{"num_hidden_layers": 13, "hidden_size": 160, "num_attention_heads": 5, "num_key_value_heads": 5, "head_dim": 32, "intermediate_size": 640, "vocab_size": 32000, "hidden_act": "gelu", "norm": "layernorm", "norm_place": "pre", "norm_eps": 1e-05, "positions": "rope", "rope_theta": 10000.0, "rope_fraction": 0.25, "qk_norm": false, "attn_scale": 0.177, "bias": "all", "tie_word_embeddings": false, "parallel_block": true, "init": "uniform", "init_std_qkv": 0.0548, "init_std_o": 0.0, "init_std_up": 0.0548, "init_std_down": 0.0, "optimizer": "adam_variant", "learning_rate": 0.00237, "beta1": 0.9, "weight_decay": 0.15, "lr_head": 0.0108, "max_grad_norm": 0.5, "warmup_steps": 451, "schedule": "wsd", "decay_fraction": 0.387, "decay_shape": "pow", "final_lr_fraction": 0.0, "batch_tokens": [32768, 65536], "max_seq_len": 128, "doc_mask": true, "train_tokens": 427200000, "max_steps": 9277, "dataset": "wikipedia_en"}
MLP neurons of a small language model. Each row is named by its layer, matrix (up: input weights; down: output weights) and neuron, and shows model dimensions 0-159. Each number is 128 + 24 x the weight over its row's rms, rounded and kept within 0 to 255. Numbers have three digits each.
After each neuron's rows, "fires on" lists the tokens most often at its 100 highest values on Wikipedia text that the model never trained on.

L6.up4:123083128129122124125111093084092102130085120143115164134126117160121127114134133140143119107142146109094114115156146135144144132115111153153123076129155136157135170120150085148112167078111137117066121140202157165152141100144163166136123124120131118133110126113093114147134143110112125160163086142145150122122077192142140094124140102095158112129123115149135125087149127144153118162136098123171088135116151110158145131117173141135091137108134123094100159088122086108143126136110126
L6.down4:119120163177129152129153132164163155124145149126104103110122167133197135135137090100138125158111081140148141148126129130089126117143132109103108122126094118077135134138109131152157083101094093139192168154122096144131113145142143140169123102095101147140125133168107097086146107102125145125115125119144105111142148144094090145147134150135121120127134102110127124116137132092117122153150124131154147138195111138113137085120111142110185128127117130105121207139116126111095121136157085
fires on: ":", " States", ";", " World", ".", ","

L10.up347:155073143071157124154128099134150095125127128128150167127095093091154073050164113147125106091095102104120140108133112109141132130107133092113141146152170140120137151167154119160118146151138111136133120164157138131135158086104082106181093110124084144107127125112117121127163126096123130132178144125107155142125102133118114172156115123120142140118131156137139108147151119137149122141158149101093107153113112122129149119168112152132189122150139139164109112107124113095134160103116144
L10.down347:121134170110139156154130144104129131125163157140145152133117118178144122101099054147133117119114126136138152111143143115113104041131127124106126122142114105151099132143119123150101117115143111112129120153157145097122109142113120138164132159099166119100158115096109083141142102144066134142161164118136160132178119102119157139118132134096108153159146070101134105114110133109159137088145138116092146126129121171161125165128153200149120097154129122086136167115109138147115110118115123
fires on: " |", " to", "s", "=", ":", ")"

L6.up626:117077113157163134137112090115140136143128100142171124128140101135104126100131113114134123086156141098134120166119139113142160132145120145139136108138136159133159106133129077128174127114123129119092126157121160075155145122158136124173176122144152105142118121161080139096086131138116155148102130115066126095094128157161123169084133099138157124180141095117149116127079117150142110116123124084176091143103173118100138139122135120117129140113113172171122112147153112106146112157158139
L6.down626:115111128118089142099139121131135119132143113120137098142110152113090104133162148114087104158107112161150147124142136142137155143126131162136147147115113123116122137103132091122072135171138142112130145129139122187175102142144129116125123139119118132173128134100136081112132101127174110100156161115147180133078140145111101111144129134120095149093112154144094117067104158145128124108088121122120204164091114132133132119149145116126134150126162113143125104110172130141105155042132167
fires on: " to", " |", ":", "|", " League", "FF"

L7.up14:116081130138153115125074081118144110110143139107130157161113132137133102142147115177111141137160134140137138141136144118158113161082127109105141098160188141149137149118122078201102162102149128133116110130130197130139080105155126191145075152119101126130103115127088075134140129111125115145128118119159135150113118149129130136120114108099123133147139121140121154141076127111118132142101139140122141124141120103166147092168153159082111123102148161069114140119134130121130127128100144
L7.down14:138137121134122116134138134147091193138146126124070157125120127155149154117077129115125173151105127151183125128137103086106134134113121132105148111121078106117144148136116159082163125148106145130117153081126055155127092157120132128120179124132091136147119126135113114114131123100153180149120110134141102120136184100139128111141154106174126095127160135093134099119118158117117122165099143110180103143192144097107137084117132156124125135139138140149111166118132113110137099144116114
fires on: ",", " States", "'", " with"

L4.up12:160101128186128108132131092124108117110171116098103135159160114172121117135168110150113143122125103115144102142148099128143106155109122143101134096133128132077109070175123160149130152108119098168116159106160107089164155085151120111150121095119158110082097130127137113156118090139109143140137145172137120126122112135168166142133099086132125168132187117116125145169112156135122104141145127172117139136123074119136126123181136138138112109093117167154134107124111099137153124103112114
L4.down12:111165111086143180123138121099145113147069127143128119106145108109152127117101159136143100123135163126098157112108171131095120120157153126137118136111141117150149150112061143160154094147116137107149162152110137140086104139117142162123125133154125131146160134120150125156161148177105102104115094130124096186099101124096137145148133200113117104076129116104162104083142136148124164145117132112142127114110161107162119120099126139117108089144110110072111136110141130146122166093142141
fires on: "e", "y", "a", " —", "er", "pen"

L4.up546:110135091143103174159110117131090118124143144105161121125162120138120137137145095147174117127122133130131095118121146142160083112112104144168133111155148136123117070187153109129142158123104142140135168127117116109122141111169115110136145111145102110141180098170106104136134097145140122146176141118125094107117107128142177139137156060108184145116113119109084136180104109111153119131168145131112129109084136125090145151167105142130140109090117121133114153127105142083111164163141121
L4.down546:113105132088167088096140133111139158144129118150129112127098112124128146116126129096086116114124145117131123101110107130116161150160138139117116140128127122154132129087097106130135139134172133096099103132128128119148119137097137151148128130115156129102090148113138128138135172140095135105099124147137164123146129129090133117100093180105103122124155132123172163081154154175112146138095110104169113183107120060153153150129184148111093142178133163114141093128157104176142112091096174
fires on: "s", "'", "y", "er", "e", "r"

L9.up278:176092139111152117126115093136163077111172128122113151117090115123176086112129156154117126100094131078136134112142172123131163151112131109199130135152136081117139141181136107125125112123136141154143135140157116135142139108118098122168030137122136109115152153120093110109142145160109123133144141150128138155134103127116194158112125131088153147134129107133136104127115145131112126112137154127081170162107139110130175127136120121108127134131078130157131130132126115106118096111100147
L9.down278:159096145042123131158141097155171085121180106122113143139115153119104129082126142123156129079099152123124098125124148114142154131124134105151127117141134114134122132131153114146093090128137118131140127156148167097122164137092100152131112156078129079095141144113141093161182136126139116144148166116102144156103100126087134103117154138109129173132131107130118134117112174143123121099155136137089146132135116120100143163098130182124119051117125144130153163108136154136141129133115132
fires on: " |", ":", "-"

L6.up77:165126126165086129124124138117139094163152081128162078100131145144122129099175094129125159117144096131126107099151129132126160117108139173150120135161113159110105133129151113135136148121117072185112134135091153092160204133125087100166143158127112130165080111116151141123150128103126130138088119178093152132159099138168107111131132111111124188130179142123118119122135125110146129131129115115127158138117132126139114093140091113112166143099118142111104138145089129113087125144150138
L6.down77:101134122136162136115118075141128150140108172119125167148145105122137142168108141109083073155114175124092202167115138124137115126126127067107156164084115103101124139146090103132107120148136192117151164142164126147147128112118148155089130089123133142097175136114106116129114148120119130117115115078146104163127107140059148118120126134133121120136103104126126123103113148150149110103118126152119107140156124206137126116141134148145117141159132108137110120121146162161131123113137120
fires on: "a", "o", "-", "e", " air", "\""